Weights of a small GPT-style language model, trained from scratch on English Wikipedia.
Size: 4 heads of 64 (1 for keys and values), MLP 704 SwiGLU.
Training: a variant of Adam for these matrices, 588M tokens, 4485 steps.
MLP neurons of a small language model. Each row is named by its layer, matrix (gate and up: input weights) and neuron, and shows model dimensions 16-143. Each number is 50 + 15 x the weight over its row's rms, rounded and kept within 0 to 99. A neuron's up and down rows have the sign that makes its largest values positive.
After each neuron's rows, "fires on" lists the tokens most often at its 100 highest values on Wikipedia text that the model never trained on; "fires after" lists the tokens most often just before its 100 highest values on Wikipedia text that the model never trained on.

L9.gate515:75 45 48 31 66 42 41 40 61 27 53 33 79 51 80 61 54 65 66 66 50 28 44 45 63 55 49 56 45 38 06 52 52 32 48 63 44 34 40 63 55 55 30 06 75 53 62 44 55 70 38 51 54 60 70 32 55 69 32 62 52 36 68 64 35 48 50 56 36 53 72 34 45 44 48 60 27 30 67 42 25 45 38 46 46 81 32 51 30 37 59 39 45 65 26 38 48 60 49 43 63 40 43 60 66 47 41 48 22 30 66 42 31 35 61 50 46 73 67 61 79 74 41 55 49 65 58 57
L9.up515:48 44 65 50 74 39 60 49 48 18 55 35 62 48 61 42 31 47 63 50 46 72 48 23 75 40 61 38 55 54 56 61 68 24 67 68 56 56 26 37 47 38 65 51 63 52 68 40 61 82 45 73 69 73 42 64 58 51 67 42 54 24 64 48 60 39 50 34 66 49 78 47 35 40 49 82 46 46 40 60 38 83 24 63 55 39 51 78 32 39 36 38 50 51 50 57 38 44 43 57 41 34 63 40 42 54 41 43 35 51 18 64 40 43 52 44 52 52 72 55 45 55 44 33 41 33 37 35
fires on: " ", "–", " $", ".", ":"
fires after: " |", "0", " W", " L"

L4.gate323:52 49 59 62 51 70 68 34 33 47 36 35 48 38 65 85 76 38 35 18 56 64 43 64 55 44 38 49 50 39 42 58 60 54 81 62 44 64 55 49 62 56 64 36 37 55 74 61 66 58 42 51 33 44 67 52 53 44 36 79 56 53 57 32 67 62 64 54 43 66 50 66 59 80 36 64 43 79 41 45 46 40 48 42 69 32 25 50 61 66 45 63 63 31 55 52 27 74 66 50 90 63 48 55 43 45 51 27 44 58 59 34 58 59 62 43 74 54 53 64 74 55 49 42 51 64 39 47
L4.up323:62 56 54 69 58 75 60 66 46 53 42 50 43 24 83 76 35 22 47 56 72 53 59 58 40 75 28 58 41 50 64 35 38 31 78 49 59 47 75 54 27 60 42 46 46 44 55 53 56 71 49 43 43 25 82 01 39 30 37 46 31 55 66 19 43 63 46 40 49 56 45 60 34 68 15 60 48 60 37 52 16 79 40 36 60 21 58 67 54 68 41 48 44 15 70 43 41 34 42 55 53 64 26 58 58 52 58 35 44 71 45 63 46 39 60 47 32 64 49 72 74 28 49 29 41 42 63 53
fires on: " the", " ", " first", " second", " in", " on"
fires after: " was", " the", "'s", ".", " became", " is"

L4.gate21:59 43 51 45 77 43 57 29 71 35 36 68 61 43 56 23 51 45 47 53 45 31 72 52 37 29 47 49 53 64 53 45 49 60 49 49 48 52 62 46 64 43 64 76 68 66 14 48 41 48 52 82 56 57 34 58 67 33 66 76 65 64 58 52 70 76 41 26 43 49 52 57 55 18 62 68 61 52 34 33 57 47 48 56 40 26 48 35 46 34 34 44 30 74 57 72 43 59 53 48 67 63 46 65 35 58 36 69 47 00 66 28 76 69 62 70 52 50 61 37 60 40 56 54 55 58 58 47
L4.up21:61 62 53 51 71 26 59 69 48 48 49 26 64 49 53 36 56 48 66 26 44 59 70 52 45 50 73 69 57 48 51 30 48 63 66 41 44 29 34 77 29 40 43 49 39 34 38 32 37 77 66 58 43 62 29 24 69 66 47 54 30 69 54 32 29 59 47 27 33 67 65 62 50 51 50 66 61 66 71 35 20 32 52 58 75 67 54 52 52 37 48 25 63 60 49 39 55 58 58 69 46 48 52 42 59 67 31 74 51 52 72 43 94 56 39 49 59 44 78 83 49 32 47 51 49 66 70 31
fires on: " ", "-", " Pe", "8", " E", "7"
fires after: "|", "198", "\n", "199"

L8.gate676:48 54 33 34 39 32 65 59 62 39 30 50 77 39 58 57 43 53 46 29 49 31 32 67 51 28 64 70 39 37 40 67 51 28 38 70 48 53 51 54 66 43 71 47 44 42 70 69 29 30 54 56 60 43 49 65 63 30 51 53 73 20 50 69 32 45 27 82 92 28 70 37 28 66 31 51 43 20 60 54 29 71 54 23 36 55 35 50 21 41 49 39 39 58 68 56 22 37 49 33 65 43 39 56 57 47 52 58 57 62 36 21 63 30 42 41 59 38 54 45 52 62 51 66 44 67 56 53
L8.up676:37 40 55 65 59 45 53 58 40 41 61 69 32 64 82 28 53 61 31 40 59 65 72 61 78 57 50 26 24 55 53 59 31 84 45 70 79 43 84 25 39 77 66 60 48 38 53 62 47 11 67 68 29 81 60 39 51 40 35 66 45 69 49 71 60 46 37 84 30 54 47 55 66 49 51 21 63 68 40 52 53 46 41 57 77 58 47 44 53 59 35 53 38 37 50 43 49 53 62 57 61 54 21 41 28 50 27 50 52 48 47 52 58 23 42 41 58 43 76 66 56 68 69 43 78 53 64 44
fires on: "200", "201", "181", "m", "–"
fires after: " ", " L", " the"

L7.gate162:40 53 39 39 40 61 39 43 47 52 48 15 43 74 46 47 77 53 32 57 40 44 61 73 56 63 58 40 32 71 50 50 38 60 55 43 46 41 35 64 49 46 54 62 56 54 49 38 65 56 57 23 31 60 57 38 31 49 43 65 58 70 70 59 64 59 83 25 20 61 61 07 36 58 46 44 43 54 39 16 48 53 52 33 67 55 68 52 45 43 27 46 72 46 52 44 58 32 51 37 60 46 40 61 24 60 56 99 74 64 73 52 76 33 57 66 30 23 44 41 52 50 23 34 62 49 29 45
L7.up162:13 37 39 43 33 75 70 40 43 48 57 49 54 41 60 70 31 49 52 61 59 85 64 58 31 69 46 52 67 34 47 51 62 55 52 51 29 91 39 45 18 62 33 46 25 49 32 61 32 38 45 69 57 66 36 49 26 84 81 87 88 30 44 36 55 50 37 58 41 55 37 57 63 65 54 40 67 51 42 64 21 48 19 78 53 23 62 67 42 31 63 38 51 47 34 43 57 52 54 49 53 42 43 32 35 58 55 75 33 77 62 51 52 84 59 55 53 46 53 63 37 57 47 45 67 47 39 65
fires on: "==", "-", "–"
fires after: ".\n\n", "\n", "3", ")\n"

L9.gate463:28 49 68 50 44 54 48 38 67 53 29 59 63 50 33 47 24 16 59 66 36 41 59 59 33 66 72 66 78 55 27 43 62 73 56 46 50 46 49 59 29 67 39 62 62 41 55 67 57 54 72 83 50 50 52 51 74 67 32 60 49 69 35 41 49 64 49 38 21 58 64 30 64 69 52 74 21 47 53 56 49 38 31 29 77 79 57 67 54 41 41 45 43 20 63 54 37 43 41 55 61 35 71 36 59 33 69 36 31 37 44 69 60 30 32 56 32 59 43 30 44 60 40 34 38 54 56 32
L9.up463:45 79 55 43 49 30 49 62 73 71 56 24 64 50 62 54 41 35 52 48 42 29 88 28 76 67 53 46 71 52 69 45 52 60 30 60 38 63 58 41 74 80 65 16 33 50 55 38 48 72 25 42 46 48 38 70 52 34 57 57 38 50 45 59 67 74 32 56 46 41 70 53 52 39 29 41 44 62 44 90 52 39 31 59 59 56 53 45 46 66 61 45 40 63 46 25 44 73 50 40 68 23 39 27 15 55 68 68 51 20 65 68 49 12 71 67 32 30 55 26 40 36 29 48 40 40 55 43
fires on: ".", " ", "–", "201", "199", "200"
fires after: " ", " |", "–", "5", "1", "4"

L4.gate365:39 50 31 32 65 45 61 62 41 55 62 53 39 21 37 47 51 51 76 59 48 49 32 61 51 55 46 33 27 60 47 73 84 55 74 80 51 04 90 44 67 35 69 39 28 53 55 69 64 59 72 33 64 64 55 47 40 64 40 46 38 46 71 40 48 21 57 36 17 67 33 65 52 49 63 33 48 35 46 67 60 58 52 29 55 48 51 32 61 51 66 37 40 57 62 31 61 45 34 70 53 33 53 85 51 20 27 50 42 42 36 54 48 46 60 71 27 45 13 48 59 38 59 46 43 30 61 55
L4.up365:84 41 75 38 36 74 60 50 57 68 20 45 46 62 65 33 48 75 36 48 68 56 64 50 53 52 44 37 44 87 66 40 44 55 61 40 45 07 52 48 47 34 43 73 61 47 59 42 49 40 61 50 49 36 24 39 46 48 66 52 61 47 37 70 32 61 40 53 75 32 53 41 57 35 41 58 59 40 53 58 75 51 75 40 45 29 52 64 18 64 51 35 29 63 38 57 29 62 56 46 49 51 51 23 54 41 36 44 78 55 58 43 28 27 71 63 48 15 75 54 37 76 82 56 50 60 44 54
fires on: " ", ".", "o"
fires after: " |", " ", ":", "L", "T"

L4.gate75:55 56 65 49 55 40 47 36 82 38 53 55 51 69 42 24 61 48 35 56 60 58 48 35 46 50 53 83 45 50 58 55 36 69 67 52 31 57 46 46 65 41 39 35 50 61 47 40 35 65 46 50 54 58 39 63 61 39 32 46 72 58 21 56 22 24 32 63 62 68 71 65 47 43 65 43 71 54 74 61 49 69 33 38 45 28 50 31 72 57 71 48 58 74 80 42 19 44 41 73 61 42 64 43 37 32 51 64 57 51 20 61 43 50 49 90 49 47 46 77 60 48 61 56 53 30 41 62
L4.up75:74 61 67 28 53 71 69 71 47 39 56 67 38 07 63 83 52 78 43 32 59 75 61 33 69 28 55 59 26 32 42 46 24 72 43 74 59 65 43 32 38 60 60 32 63 49 34 36 56 30 73 45 48 51 28 25 51 50 64 63 35 43 41 39 45 51 51 71 52 50 47 69 76 63 41 31 63 68 76 49 22 47 59 66 49 46 54 47 22 42 54 66 63 38 73 17 48 92 49 55 49 64 73 58 23 31 50 51 49 28 65 58 72 27 74 68 53 84 49 58 50 64 46 50 71 44 44 68
fires on: "=", "===", " after", " that", "===="
fires after: "\n\n", ".\n\n", " |\n\n"

L8.gate462:70 48 63 42 22 57 58 59 78 65 19 49 41 57 52 51 57 30 63 20 36 41 40 45 66 56 42 44 61 55 62 38 49 66 38 65 37 40 45 37 41 39 53 44 31 21 39 56 71 69 40 35 23 56 56 57 34 46 55 62 55 64 47 69 41 07 59 64 64 21 50 48 61 45 25 34 74 00 66 48 31 53 26 57 70 58 77 76 37 51 27 69 37 58 73 41 51 77 35 39 46 74 32 50 55 18 61 47 44 59 52 54 45 28 53 64 39 29 74 65 43 54 36 49 66 53 91 52
L8.up462:55 55 60 56 40 42 59 67 43 46 24 64 60 64 60 62 78 41 63 44 51 43 34 37 52 45 71 55 51 55 55 40 52 35 54 86 62 60 40 66 63 18 48 56 31 50 51 23 62 44 56 41 64 33 49 52 60 41 49 41 47 65 62 54 61 44 70 30 36 45 55 17 37 34 32 35 34 58 41 43 53 70 43 71 74 66 59 66 62 61 62 51 56 66 37 40 53 54 76 72 50 64 62 58 45 46 60 62 61 89 69 68 44 33 43 58 43 50 61 61 51 68 46 52 63 33 79 41
fires on: "200", "199", "198", "196", "201", "197"
fires after: " ", " (", "–"

L8.gate698:57 45 37 56 61 25 62 33 44 28 79 43 52 39 49 49 44 51 57 72 37 69 26 62 66 52 47 23 59 37 67 67 88 39 58 64 74 45 71 58 38 46 34 44 32 80 14 57 64 22 30 52 40 40 45 47 63 51 27 23 44 73 60 36 44 46 63 30 50 59 28 56 57 61 69 38 40 39 50 57 33 53 56 43 43 46 30 21 74 46 43 40 65 60 66 51 29 34 65 30 29 62 30 62 31 55 38 63 33 44 71 65 69 44 93 67 44 56 24 44 68 38 64 45 55 71 51 34
L8.up698:50 63 73 38 57 26 46 35 45 34 44 46 45 24 40 78 54 43 56 65 57 68 53 58 36 31 54 56 67 27 58 70 41 35 54 71 42 65 59 47 35 42 30 66 36 59 51 51 58 58 49 50 62 45 53 68 28 21 31 64 26 65 47 67 62 58 43 47 69 64 55 60 51 36 74 37 78 32 34 19 54 66 61 47 27 53 45 36 22 15 60 68 38 45 70 44 87 45 60 47 41 30 54 67 30 39 41 63 57 50 38 48 59 41 48 54 44 67 57 43 55 55 63 49 51 43 39 55
fires on: "==", " P"
fires after: ".\n\n", " |", "\n\n", " |\n\n"

L7.gate617:48 58 72 52 66 54 31 36 73 48 29 58 16 32 41 58 77 22 78 58 52 65 51 69 36 50 38 58 64 43 77 43 49 29 61 74 52 86 53 36 81 35 37 50 33 28 60 43 72 51 58 55 59 34 21 22 59 51 59 49 57 33 49 19 32 57 52 66 72 36 54 60 55 34 36 22 41 48 35 51 53 40 54 73 21 75 35 39 31 52 07 44 39 56 85 34 09 38 54 43 37 60 19 53 45 30 53 49 52 57 37 67 39 53 43 44 29 40 41 65 51 48 42 33 36 67 66 30
L7.up617:43 56 43 69 62 47 35 27 81 55 45 57 62 65 29 44 63 51 52 36 59 45 41 48 40 70 44 33 69 38 45 51 53 52 45 56 53 71 47 38 46 54 61 24 37 52 51 41 52 18 62 27 63 75 55 63 43 65 37 49 88 28 54 72 61 56 55 52 57 40 71 44 47 46 55 42 32 12 46 47 28 65 70 66 24 65 58 57 28 48 41 53 66 50 48 31 24 71 84 34 59 85 28 49 66 32 43 54 60 37 26 50 39 47 62 44 23 47 53 39 53 46 23 54 48 51 49 50
fires on: "201", "202", " every"
fires after: " "

L8.gate118:42 61 52 30 58 64 58 39 50 62 27 47 40 53 43 20 68 53 34 59 80 71 55 77 51 44 21 63 59 71 55 30 41 54 66 39 49 59 44 74 30 82 45 24 47 70 62 45 59 66 54 51 70 44 45 46 47 88 44 52 48 49 31 65 81 17 60 42 18 31 93 49 54 58 47 28 64 60 56 52 61 75 51 35 71 47 47 75 57 47 62 43 63 51 61 35 26 38 41 43 74 25 58 56 49 36 53 62 73 61 65 31 65 35 48 24 52 51 63 46 50 62 37 34 48 37 45 49
L8.up118:74 45 57 22 57 59 58 64 64 65 70 68 19 57 50 29 33 17 44 53 43 62 51 76 38 38 17 68 64 46 62 52 41 14 50 79 53 48 56 89 55 55 51 51 64 49 45 55 59 36 40 21 51 49 49 50 47 24 43 66 69 41 36 77 57 21 54 55 43 44 39 71 51 46 22 52 45 58 38 49 68 58 29 14 42 43 41 23 48 54 41 57 43 86 70 37 51 37 61 67 65 54 67 68 55 59 52 43 54 41 23 63 39 48 67 59 43 60 40 67 74 44 37 43 53 85 30 46
fires on: " ", " −", " +"
fires after: " |", "aged"

L9.gate331:72 11 37 59 47 61 71 18 67 44 36 42 40 38 45 47 73 51 32 56 34 62 55 17 52 57 14 27 69 53 43 31 47 51 45 37 44 36 73 34 51 59 52 64 49 81 48 45 44 44 70 62 51 70 47 45 50 25 10 42 53 68 46 59 58 47 48 22 37 28 68 56 22 39 35 45 67 48 37 43 23 56 38 57 62 48 47 48 50 56 54 41 47 43 41 43 45 58 61 72 55 53 64 51 57 68 09 46 65 43 54 54 50 42 51 86 75 67 58 59 72 44 39 45 50 21 71 49
L9.up331:77 61 40 27 54 46 23 56 51 53 46 11 40 37 44 28 48 48 43 44 60 50 46 55 51 48 56 47 39 70 30 53 55 50 50 29 63 19 33 59 99 35 39 55 58 68 58 53 51 78 31 54 58 84 54 21 27 72 68 14 37 49 44 41 56 71 48 61 56 54 57 66 54 47 23 62 66 53 42 39 54 55 53 55 59 39 41 41 20 42 61 72 57 60 15 51 37 50 29 68 52 59 46 76 81 63 52 48 70 62 39 49 64 17 51 51 62 45 67 59 33 41 60 51 50 49 57 57
fires on: "-", " |"
fires after: "\n", ")\n", " MF", " ENG"

L4.gate409:53 61 72 47 25 51 66 75 37 51 56 54 30 51 78 75 65 25 42 61 34 74 58 41 46 59 56 57 46 33 55 49 49 57 45 80 59 24 61 42 67 39 63 25 48 36 28 51 52 48 46 68 38 68 59 46 35 52 29 55 54 68 68 43 42 38 57 37 45 39 31 52 61 77 35 52 44 69 71 54 46 46 55 53 34 37 81 70 53 45 28 43 64 54 59 55 49 41 22 79 58 46 47 39 53 89 55 54 17 66 40 72 40 45 69 58 40 69 30 41 39 53 32 68 58 64 53 19
L4.up409:51 66 62 60 29 71 32 71 30 61 54 29 62 44 70 71 63 33 41 67 56 44 30 62 54 70 44 54 44 38 50 47 50 24 61 73 67 50 60 43 51 50 30 61 54 39 41 47 76 57 40 81 53 58 45 52 55 55 30 56 21 45 43 55 44 27 55 53 45 52 45 64 37 43 56 56 56 46 47 18 31 56 69 46 81 23 58 41 41 48 25 34 59 49 59 34 61 40 31 37 60 39 69 50 73 56 66 82 39 61 20 63 44 18 57 53 55 36 43 62 44 60 54 52 42 52 50 16
fires on: " "
fires after: ",", "In", " November", " December", " March"

L8.gate276:37 51 32 43 51 66 58 59 71 45 38 53 52 41 34 29 10 55 26 28 77 46 69 64 60 32 45 56 65 47 61 30 71 66 58 36 64 56 31 20 35 48 62 43 59 56 86 16 49 71 54 40 22 63 68 49 47 20 51 68 38 55 51 37 55 71 47 43 25 56 24 75 83 58 39 45 60 39 59 54 52 47 40 57 51 37 48 39 58 46 63 55 48 22 82 41 44 36 67 42 61 50 63 55 47 30 47 40 37 57 56 55 49 37 55 51 29 55 46 45 27 45 38 60 70 73 51 74
L8.up276:39 61 48 57 38 41 72 33 50 73 53 49 76 52 51 45 61 49 40 36 58 89 52 48 91 53 25 61 63 71 66 52 48 43 78 36 35 65 29 65 54 53 53 91 56 58 34 55 32 67 55 26 51 53 49 77 52 19 71 49 65 61 62 68 43 38 66 47 49 65 53 76 58 53 35 28 37 69 31 69 06 57 22 40 52 23 31 38 66 41 33 64 57 47 47 28 69 38 85 37 57 61 76 50 76 56 46 49 39 66 21 32 38 43 33 50 37 49 61 40 30 33 46 54 35 65 62 31
fires on: " ", "ina", " of"
fires after: " |", "h", ","

L8.gate484:79 31 40 46 87 47 65 46 43 46 65 59 57 21 40 54 68 63 42 54 58 38 59 58 53 64 30 82 40 55 51 42 09 46 50 56 47 68 36 39 52 95 38 26 50 50 30 65 44 50 44 45 45 56 61 37 55 55 53 58 37 56 48 40 38 57 16 45 60 44 58 71 43 48 45 57 39 48 32 47 57 58 40 32 68 56 61 49 78 43 55 58 46 38 30 32 48 12 39 45 37 37 45 66 55 50 62 35 68 37 56 57 47 41 30 33 39 64 61 55 63 50 83 33 53 59 85 39
L8.up484:38 32 87 29 51 67 62 44 46 52 79 14 46 33 57 55 53 45 37 62 41 64 72 43 56 76 60 57 62 49 38 43 27 32 22 33 61 68 51 48 39 81 48 66 45 74 39 46 44 73 45 53 58 49 40 41 20 49 48 35 66 36 48 41 54 66 40 60 52 34 34 15 44 58 60 55 73 58 37 74 53 33 36 25 31 50 51 33 40 59 38 37 44 59 19 59 42 67 66 40 38 43 68 56 65 40 61 53 57 44 26 26 42 46 53 70 34 43 53 57 56 46 38 68 51 57 40 53
fires on: "-", "=", " |", "|", ":"
fires after: "\n", ")\n", " |\n", " |\n\n", "\n\n"

L8.gate585:66 64 61 51 26 53 44 30 45 74 68 51 67 59 71 59 50 30 35 67 63 56 40 45 58 69 46 18 43 40 41 57 59 69 54 49 19 55 57 38 97 41 65 28 51 37 28 48 49 43 29 41 26 56 53 30 79 33 38 62 49 49 77 69 67 72 32 46 31 71 51 26 53 63 33 35 53 50 63 62 43 61 25 43 47 28 55 67 45 57 70 42 49 49 53 58 67 43 55 60 61 59 67 65 47 58 50 55 47 54 42 50 56 55 46 76 57 58 43 87 56 73 63 27 52 33 55 48
L8.up585:41 54 50 65 83 82 34 67 49 42 59 76 24 66 38 65 41 66 53 40 37 34 58 58 32 43 72 59 65 69 56 46 40 59 29 64 76 38 59 59 62 46 59 63 48 69 52 38 42 48 65 22 44 32 36 41 58 44 40 41 62 62 42 44 66 54 29 65 44 62 58 37 30 35 63 63 47 72 64 54 51 38 40 63 49 62 79 60 71 41 50 59 53 30 29 31 45 41 46 63 42 28 54 50 21 19 40 61 65 51 49 64 26 35 46 44 69 40 63 63 60 71 52 45 65 42 54 59
fires on: "=", " was", "'s", "("
fires after: "\n\n", " |\n\n", " It", " was"

L5.gate129:04 49 43 51 62 56 54 39 55 44 40 23 47 68 45 41 50 59 56 45 22 35 27 37 57 48 49 57 53 57 49 37 38 32 41 45 54 63 69 54 29 70 43 37 45 42 84 25 50 68 46 61 62 65 32 55 71 49 50 71 56 22 37 38 39 77 33 56 74 22 39 39 66 71 29 42 53 46 55 66 34 32 79 46 32 33 43 57 66 66 76 61 39 52 45 46 51 42 69 44 40 43 59 59 49 50 36 50 68 45 64 29 42 58 56 31 50 30 67 59 48 31 72 28 70 78 59 31
L5.up129:74 31 40 24 56 54 60 62 72 55 56 51 70 56 64 36 54 66 47 37 44 52 67 53 75 71 52 75 41 50 61 72 60 52 29 53 39 69 60 51 74 42 41 61 37 46 41 59 17 74 64 41 62 57 49 73 73 28 59 75 67 29 64 57 50 60 64 64 63 70 84 44 40 42 46 66 37 61 48 50 61 56 46 77 62 50 59 50 47 43 55 56 69 64 63 48 57 46 71 74 50 65 60 85 48 56 37 81 83 34 48 51 38 49 49 97 57 58 54 39 56 75 64 43 23 63 50 63
fires on: "195", "196", " Votes", "rab", "ud"
fires after: " ", " P", " |", " D"

L5.gate622:32 60 49 27 76 51 44 52 64 46 52 68 23 28 54 16 79 47 65 47 62 43 45 66 24 60 45 60 62 44 42 57 81 40 21 43 51 40 50 62 78 42 33 76 73 38 33 47 45 63 56 48 35 59 34 66 71 38 67 45 34 34 59 64 67 20 41 55 45 56 46 33 55 60 58 56 26 38 51 33 43 58 61 58 53 47 37 39 48 38 59 43 69 39 67 49 52 25 43 29 31 34 49 53 37 65 81 48 25 48 50 50 36 26 51 47 34 55 54 38 44 57 32 38 53 42 69 43
L5.up622:30 48 61 51 54 33 28 44 62 53 53 68 58 24 75 35 44 42 29 66 69 12 61 62 51 40 35 64 44 50 11 73 48 39 29 72 44 24 25 50 25 44 39 78 51 47 58 77 59 15 26 57 45 46 47 45 68 78 66 62 77 45 16 56 55 36 58 18 42 64 60 48 55 49 53 65 54 39 42 45 41 09 44 42 34 52 39 39 58 26 72 69 35 31 58 43 71 56 39 59 63 37 54 55 59 62 49 69 49 58 42 54 56 07 56 24 61 50 34 74 62 54 56 51 41 82 60 59
fires on: " ", "–"
fires after: " |", " L", "1", "2", "3"

L8.gate68:65 53 38 66 60 42 58 54 99 50 34 39 46 31 37 75 36 35 46 53 52 61 24 62 52 76 57 38 32 54 50 50 49 85 64 49 47 67 38 16 45 41 21 33 24 51 37 57 59 47 11 77 41 38 33 70 51 84 67 39 56 33 64 61 49 47 55 70 28 31 34 59 47 79 33 49 77 49 44 50 27 33 64 67 63 36 59 69 50 53 51 48 27 48 46 38 49 59 29 63 60 38 40 66 29 09 27 47 68 38 11 37 45 57 66 63 51 38 31 62 43 39 73 40 45 61 45 41
L8.up68:50 58 33 56 65 49 49 44 66 34 35 49 37 44 50 52 62 51 59 09 73 38 50 53 51 13 59 47 58 69 51 30 51 32 75 43 50 47 52 52 65 81 35 55 11 50 64 39 58 34 70 54 16 36 46 81 64 41 42 60 67 63 45 50 34 42 66 50 54 76 39 59 53 44 40 53 46 34 64 46 44 18 48 47 28 51 50 43 31 56 29 45 60 31 86 46 61 54 27 30 46 57 52 07 45 40 36 76 37 43 38 33 55 56 44 26 69 43 51 54 32 43 63 36 58 54 42 36
fires on: " "
fires after: ",", " in"

L9.gate551:57 66 45 57 68 62 39 49 57 57 22 21 41 28 64 56 47 33 63 42 45 52 59 62 44 37 35 38 41 39 38 37 46 43 41 23 60 73 40 44 40 43 41 45 37 66 42 34 39 30 54 50 52 49 29 28 23 67 51 61 47 49 24 29 66 63 51 50 37 33 39 70 55 28 29 50 49 66 37 44 64 52 34 75 60 58 57 31 79 61 38 36 19 34 39 32 32 47 33 47 56 42 60 67 31 51 42 51 69 58 64 32 21 52 56 49 50 67 69 75 37 39 32 51 54 46 27 55
L9.up551:49 48 63 55 68 70 38 30 56 39 41 53 32 81 34 50 51 45 80 38 41 37 24 45 38 74 42 34 65 37 78 81 37 53 80 61 45 57 46 22 54 31 18 60 53 53 46 37 77 66 36 44 67 64 45 41 44 61 66 72 78 51 77 58 17 39 50 33 44 75 46 46 51 59 60 74 72 53 42 33 19 59 13 59 47 41 35 79 57 61 54 53 63 36 84 29 55 53 74 59 65 41 53 66 79 40 65 47 54 41 61 71 64 26 52 69 35 53 41 58 52 40 48 36 62 53 72 57
fires on: " ", "–", " Country", " |\n"
fires after: "-", " |", "7", ";"

L5.gate658:59 43 63 72 21 55 60 39 55 48 66 62 43 36 82 56 53 62 48 60 39 35 37 58 90 77 39 48 37 62 53 53 57 51 26 37 27 53 66 64 61 23 49 43 26 61 52 37 57 35 31 54 52 70 29 55 53 34 50 66 65 52 15 73 24 43 49 46 65 76 57 43 51 35 54 83 54 78 42 66 55 34 45 45 28 41 44 40 42 41 39 53 14 60 34 31 53 72 64 36 76 57 63 40 25 73 53 43 63 53 40 67 34 34 67 22 50 51 47 66 64 74 53 36 64 59 49 58
L5.up658:59 61 64 49 51 77 58 41 59 81 44 83 64 42 49 49 55 56 78 46 47 63 54 61 50 67 25 71 71 17 57 38 54 58 62 68 32 60 31 49 37 87 43 23 67 57 35 54 46 47 44 56 48 50 58 41 44 15 57 70 38 08 53 70 60 31 48 84 50 38 58 34 34 43 47 29 48 62 37 52 46 57 50 43 61 34 66 29 40 59 52 58 26 62 40 44 61 54 44 48 23 41 65 65 64 72 65 43 49 59 53 67 42 69 46 60 50 70 49 33 48 68 63 49 73 61 59 45
fires on: "-", " in"
fires after: "\n", " was", ")\n"

L4.gate506:34 62 48 59 34 51 21 51 46 63 66 38 38 62 76 65 55 41 70 61 59 50 37 61 61 55 35 44 27 52 31 31 57 37 48 21 49 48 67 37 17 47 40 54 59 43 36 88 56 26 26 45 55 73 47 40 47 47 56 48 47 57 79 72 38 58 52 62 63 34 44 49 67 21 29 34 69 44 60 44 63 29 69 30 27 49 60 55 49 47 52 31 48 38 70 41 41 48 47 45 70 96 43 59 61 53 63 66 47 55 36 67 47 58 65 39 39 88 44 38 53 35 30 23 57 75 51 39
L4.up506:50 49 44 51 33 59 45 73 37 47 52 63 25 32 43 34 54 40 71 20 66 60 70 17 48 32 54 57 68 19 54 46 49 54 46 59 65 69 51 32 65 45 71 55 45 62 33 47 67 54 86 75 13 55 50 58 49 35 37 55 52 53 55 63 60 44 48 39 45 16 27 54 29 68 23 59 74 53 40 31 32 65 46 63 65 37 58 22 36 59 33 49 64 83 57 57 61 55 46 70 50 32 55 36 36 53 44 41 35 58 46 63 53 11 58 67 73 60 66 81 28 52 59 53 70 52 47 53
fires on: " "
fires after: ",", "In", " March", " November", " January", " July"